Part of a small language model's weights.
Training: a variant of Muon for these matrices, 191M tokens, 5835 steps.
MLP neurons of a small language model. Each row is named by its layer, matrix (up: input weights; down: output weights) and neuron, and shows model dimensions 32-159. Each number is 500 + 50 x the weight over its row's rms, rounded and kept within 0 to 999. Numbers have three digits each.
Before each neuron's rows, "fires on" lists the tokens most often at its 100 highest values on Wikipedia text that the model never trained on.

fires on: "l", "o", "est", "ro", "it", "ar"
L13.up365:492548509540535468471422546537520470483413508452635452385536441395558521482499465381493564554458550552468444454481573472491527537416551439482575437489535489472456449469497499395465484537515603497495518497469519501515527612488526462426569517563421528483376518436523605461491479474533507458539517515514556545521481584518459508479506486529516523574455533493545457531601434437521582559425
L13.down365:522546450513486539586541500490567592503653560536555519536465538467516447540393595496471551550630579462505512418495418518494484494479471478526510404507525588572412508555543545489480372465470447471469545616516438527542468521527542470410469465505535518488511437503482499511495463572433375502525442462561536454463484565459443537462511511521480408407443582472459492473486541541539433541485

fires on: " ", "\n", "-", " S", "0", "et"
L12.up55:513505434524423560382501531529555458480592485428522503488474494462542543427578500452443433465533532487454568449622523506529551495423470368436526466525504510530499468481483438461554516526454533465525477521554482484483413497470445402510533482535525525512465494513506480530461483496645463459518533488578444537486451558484573564502532427536615578542470545424588555487489524382439447508491
L12.down55:550499489422463510541496526479484508469476454571443566464458486525520505553573523475494565544565538512408486356517444594493511447430438523537481514499455532471460432502510543474513561453509462471466470502434503454574577534541604493456524555444489401495550539434423581431573453525453543525464550522606528442475571343467522616520535574409469485565400418522412534459509493514463478567462

fires on: "-", "in", "un", ":", "im", "it"
L12.up899:462493592400412464569563479561450543428433532470494484437519505457484461407559423454502544485462439538471582522472496568507505605490500480455480501439412457621489463499457454452531447480382470518463467495520548488525473468399484478449482470557470489451583451574460470476501551502549570500485556484454562483448569502458567450490484546587486464507548465508452552518405527533545491584519
L12.down899:503643566466579467475527497476519428521512441555552467424572474611481498510456557498515498501479622498513379440442539480456452598470518466555445497528496526520547464446544424534422524508517518625587524460461519512581534427487510549499493540545537519521501425440452525484450472566499442489395515564508409435469496516509465465554525560473485492408472588475508407590515489586478520468475

fires on: "et", "o", "a", "y", "i"
L7.up163:596489497486549455496421478444560466488530499501515442434431549464541439447602484454577501482545488507469459428476543503585494407466547540496518481481540483512475490557501434505532532463448446570533495543584515459537542592446525526558465579538548544455509473408444561564483555441630488484464544540564493482527523455496388565497487651552462474454566564588446501559477504465406508458460
L7.down163:445428515625514522584507457496474604463487473554509475474482520492499539575333449559537522528517556436462498549563468461452471606460562447530606555422523457489590586540551498479476522428510522494576536458472452462477506536484520511514560497621441507503594426575548497511513523565465486480598537469479516546427465503454577438502443515481544550519492474389506453404499464474463490501502

fires on: "y", "ince", "ies", " U", "6", "et"
L13.up523:480499392601456509597492553463528513464490418498590553473494503523557512565436528484384484471509549582578514533456416490529411439514427520566522536435502526504537513502526512490428442428510402522500504506582508501515419503451444570425584431530501556476499522550578465547540445549524561557544547512493533512545469556549540553472534478629599484563380538507518544443476518514462443519440
L13.down523:514440507415442555497426500526583465586455473552442531555520513525451474451494432471527525486445463480425592556531559464570487471543564450391442461583499566397549522499407456531472492546485507412537570517469537512471458473537568489444555365461549544586405469516491548527485540495458480451549446537475586554535542493471507516526403465516494549439527538499524493543549476501537542491534

fires on: "ip", " U", "as", "ri", "y", "z"
L7.up714:403464490551452429513547385495487522520501471554533523503476457495493470497489555480451485384560496497457422462500491533508471481553430482500549592543500437472466476460446448476518522481555498476516485483559579480552544551436491471415496464547429497534346500630514481654563426477529527448474575476552510508550511390542558524406493438602549413563506494518537543448559487465517469596488
L7.down714:522515500418512550454497492453522544518457446456453417490541411463570470500421457537526551493453540441513591501512484482489525512504483563538467532515497543544453537504421499513446592489497442562459417500470548559512452448451556492449428551461376633551533523478472574513490523507530501498485553595448529588389493586483448610560427525508486402473422533512561470492553493466536520435522

fires on: "on", "at", "h", " Th"
L12.up680:497521513470409560503492499547437570452505509441469438518490401412401435479379448500452481519562507526496439535443605509447596480581518547560470433536499518467534402526483491522507470524559501571491438452498554487507501570647417569520555528510514571490528593555479495510485448525505434503493427485460555553516524538486438415473623531553509530495498486537529452438532412456436435453553
L12.down680:549501531537554546564463592509504482508581530534479548450519478523337530536556530482394561466564412510400466523469451543494477528454468500470470445482438576599401436514570513446472467571488494452498551568469562477586548455527499496441512584426532547449548426537488525512507522540465471553515438492514479479542418460476553447488468551461524537481362437478449466503499543575539482530523

fires on: "\"", "===", " |", ")", "\".", " ==="
L2.up100:568470584469486475543485556514470458568590477521588544387585526435506483493496518452472579550501543501392569505497511476400519455493502567488517513426482528457505450534559447439478407505427564539522418556512523611403620538558475466484438439574522489438574481525399507495483520446463494482482464417517474553469546514475497474561422455530530484479581572481461534531415493608531464565477
L2.down100:453537532554471534511451411463551538470536530426391457513517510420545525590499536541454523556589500548538486469556498555461526566486521487485411576531569532480569490451541549526418613452542447482576535386549503492509463422528469476447522586407573498448566505574524475497482429528452571470576560538446429432453483497520363435464534552465490460476590490526480554509447460389553444503548

fires on: "ri", "ch", "ip", "u", "er", "a"
L6.up280:496550415464530342494403552464481517535534470544481449527577486530490480473562495536453532510577472609442449498570556511440522493534503494431517482413484417470510464536496464493393544467611496533511536625589538458482517511396495498450627516485481453493436500503471429541595549523492551467497468524517539487464603457528581485423512480482582430566482548525472486481540498517505481512482
L6.down280:449522523525475503484550474571554479496532377449511536542613528506590467644513480448583429429504418438521543500511543448427509527481544441477550547592485512452526571512439537499551520503486391510481457508538487505368438484488552475431454440571498544436497461540477559514504490472531529379565442539612500513544503455571480587494450517496421434472466564492427471439506459441568529593441

fires on: "-", "\n", "t", "===", "z"
L9.up953:432467462485435499536518535450499527530512486552580508410495438483578500424580487545454451417514585541448609594559527553535569494411418340545484518425506470569529506494402523562563544500493588502515436533539488508536509461581504568447435431500528539491456468516539404510466434510561466429461467544483531517430513482492600510483577445584439441568532523459514526530481506568474417430503
L9.down953:516412439394544463472481596505484405493518517506492468520454505415496480553488504493487425566459573540494536438573515538423436549446534519545587541564440499548522578583518379474428475465455511504473422471356505535490570490449571552510508493574471445483517488423558513483574510404461493519565466491497444487468455462469423526456530571515469529461552563537581487531620480424445471517488

fires on: "s", "ap", "S", "os", " P"
L19.up600:421512661553577488525568453487479483531488425513568514518411477490612542399494468449476498466517540419459498533515452437420463447448502556540520467587454518541459512545510448493454556540567583509503564505547460526506571528502489525445492534556568580492519456510449530443560630475423548481564525451484601544477514448474401427508422444442478491501483576503519445436421521440497427499533
L19.down600:528548535469520457617559531436555466488492495513565513477495494535476441517368476452477548553501570508525548509481566482530507519548563572548493441519511463599563461477467459368495531531421459509466490596472467477530527510570510431558514512523459372522496534470496500396479485445476408513476463511612507537552522421464535454476570455480550541495580425491533575443487457520442568557432

fires on: "i", "{", "in", "a", "ol", "o"
L10.up210:551526508502429453576440455488527477500504502580486393423539572437473485388493547525474599500508551388527521542422442494435436530496516553427545418564506512457600371588501495445525499485475493460642542482505492543594525568561489510502501595479554523490521505472540435537469554475553488550453505530556535490501517407498481549492446512527562539487611567611423432500514447494529460506471
L10.down210:510477459457481499498480431490614501503520498499475392564548528530583491463453512574484582504584505514469414547417514463459400587437636477473453540552483427526519597498385494500602547413382438535509536397508452493414478550457515525452478455462451469574526513452518514497504509582456461538525532449497545427486489531452443563594453495529549497528486522538528441537533559532429472447461

fires on: "o", "a", "ation", "ut", " app"
L19.up300:503565496462481467518471474571499429513526495426490435449500605474549417523498501483482535480535512542487559502439423514421432555455621555463538551455523529497466500463411452471461526462421471455472484512411565565550517526464498453571535503502597546447527480468555544577476480521564510495373476477437573605580555455497464444458501603562473566390541578547515485552409553507467465531491
L19.down300:440544535583542478456444530560451596501523528483530530522530520460499514529431543509496513468461496535542485567405519498483422566587497503448517492488471437525431552526461469506518392540541519572427511403481444469449464437560536501469552440479533504465480338553472474394485502508530474526497512427544469589453550512536565606515596524401425430575521552504491551540561463597485461578420

fires on: "k", "g", "r", "l", "p", "ro"
L9.up83:457559449481483428483472559544453494511406543394500484502515445485515537481458503422510532468459585488364361448459503536487543535422532496474549540416593499423471511509491583439491525445534595494566497413512509578504530486496400420619530576490464510531465521463488532466486459526531403539509583466446516544488507479506414559550478521569446540511510567499499457505457492510547459429563
L9.down83:510407590449467540559478484490407401456543618579471539539605570505506514478566424440465490472548495541589507592450440631559568486495532497415477483519420513487551523463567566410529466450441463442566575503532489487496489498486434506518476519541517490497569432457528490576526498508447568576586431495511510556451534534465429474469423569513508548497550472410471549474525484478440454496435

fires on: " |", "\"", "over", "ult", ".\""
L2.up842:531534504526579470483493502412497565506483498554533452486555497484553442506562462479536603561443526504428559407535408525401516438532451551565420427482598587485489484487523464566463481538450524469545475519544486541398539508511425426441513513443484555440607548555522473436513554437524435468444496477450514572496478434557553472458512496501537550484532482461442575513526467485555513596509
L2.down842:535498499507432486587473451480553477555457564434370479486565555505561549490456571558520539533480470597420517491581454441546558489488506414471484520542420468468495459477607515475449549509488459480499492421497500478499512441573412532486374503504541532446608511539603525554471496466483497513568498444521487486540590512525531426534495548430491495500587450565448539424427429513480447471487

fires on: "w", "l", "t", "c", "oc"
L10.up246:468538456404595380533369480546474543561474500542517554553527566520506553461604458413483481605516534440536492605468567542479439546388466538463498493519521432526489493539437537418561514502442462536438506488529467568452456553476465468486511524497430422499556524528461555453379525559466453537529479458567522493502513548466491558521517470452411560541566571444499485518462532449480498520476
L10.down246:525540580423514522469443518405486457427500490531440455495467514501490514488464508518517556470578478476497526464462482491597500597578467504510506535544523570542484485504576501482494376445533585557368560441392626433512521435556458609495493381541560491465592526504483457544492528450520623470455440432496448443449531425535499549426468488527505569449424562509488464480503528595460469471532

fires on: "k", "t", "at", "ro", "om", "ile"
L7.up746:486435449473530504549567560551516479474402509462563514500552446534454473595519526541541479416465481486468401465517511462523475548380435475516452549435471414492546525488509584471428500497580573453545508446573477513527566470465515427497618531465450548495476506497587564566501438542496431585490541442583499536490487490528490504529502411598493571531435495460496457435495495566495509475503
L7.down746:422535570539503417452475444524444418600452513457507568553465467566469634423550544525503535452453494490406454479464480523493470466568537457545522564519537566512501463476437472431497556479477510478562473513559543404631482584424560538512494528405511626524545520476387450508572459542412507566472491535548468506498448547483485484514449603456428498537500438481420494496467534479543488537480

fires on: " and", ":", "-", "ib", "ab", "b"
L17.up544:448477583474576452473474490616543487510460557476605557577470536480527503386578481482482544486524447505458499427517451486519576533538536467488544564482479393541459466535430513512515434522414431504483509498540496384468519419458479575526589537593481611388539477551480475475566465529496635463581451508439467510460475452428519549574483526457460545450501564431464527533544542496561516537459
L17.down544:518461484457484520561442533569493524478480515449391472441432531504479465481515526539372407583481516448519522496446484552561458506510536494533425461502497471475413493503477647534503509425515488525428450440436615445488540475571568497594382641421585448526448463575473575542492509492394506492495434448606490469465453462571497539564597532517535585524579485453493478514476506502500554544553

fires on: "l", "er", "p", "ar", "el", "s"
L9.up557:451557523459556449557517471495389523464483475388515496562530449520480575558557431566419420458401572519467470575533486517409559486479496514423479524435539506406489508530444556477483501514508559504584485434523438543531475525539528514496509494468508446497538443397422563592419452579538489596542439468537574468445496520536518482460466473599476611617503496512487518540509440553599523430552
L9.down557:540550481542530502487476534480530541567556456589509419482496552522512409554373544460540482546544473440430489441446540460549542515523434547481575566458475492652530499498541500494497559501499426521595648529477445405498429476417496457464447485508504540470534581501514483500488555447490527490507525482525476506469488565542481549509522430582467489410507420531497488451548508443468439418435

fires on: " st", "st", "t", " St", "c"
L10.up758:495580600523574514465402422446466535564506443471515586538555567465500478394472570391548550550487491502513472531517538510410441534486512555486472452480515487483546457514445536495496544447505492480558528492498489528501490453407467552437465507469463501520477481500539545523552497520488473522513406587550372505570557587514488630397475449596463525484508586453491570518458448471494426482461
L10.down758:492465521507653510509431559559507513537426400524550505475544575581508509474563506452520433453532539448338490468498433478562488521492481496476551465553527517496472562401623547489431499462573531540420498559486542505362563428448568571526434486419482506445475439470433538531549613470511525522596491509577472463472515481468446457465476454541428527425565480551493523534446595527459429407485

fires on: "h", "\n", "ab", "at", "is"
L17.up868:574555524439432456512479484508512516392566480506576439461447478518468456441430479528478437547532500491488482523521471504473587549436527530568504424608480503519458506495445557489537508461496500563408452522542521457436548440626395549415545564482535573513545481620540473496557480432535463473537477523574516602454576556447426459491383565422509509524460499452563527554525524463479502591503
L17.down868:513463614467511532418578444503483588545482500422549531505469468471490635452498524445460563513479423481466469515406554465575469470574518538462500583433535443602422509442529555463481470441544400460517551527552545544584473545497488500551461486504519575468566445458511507527442497583473438525512531541476445431537362474567464559443586534473516503538524481509409515474415527475424520475457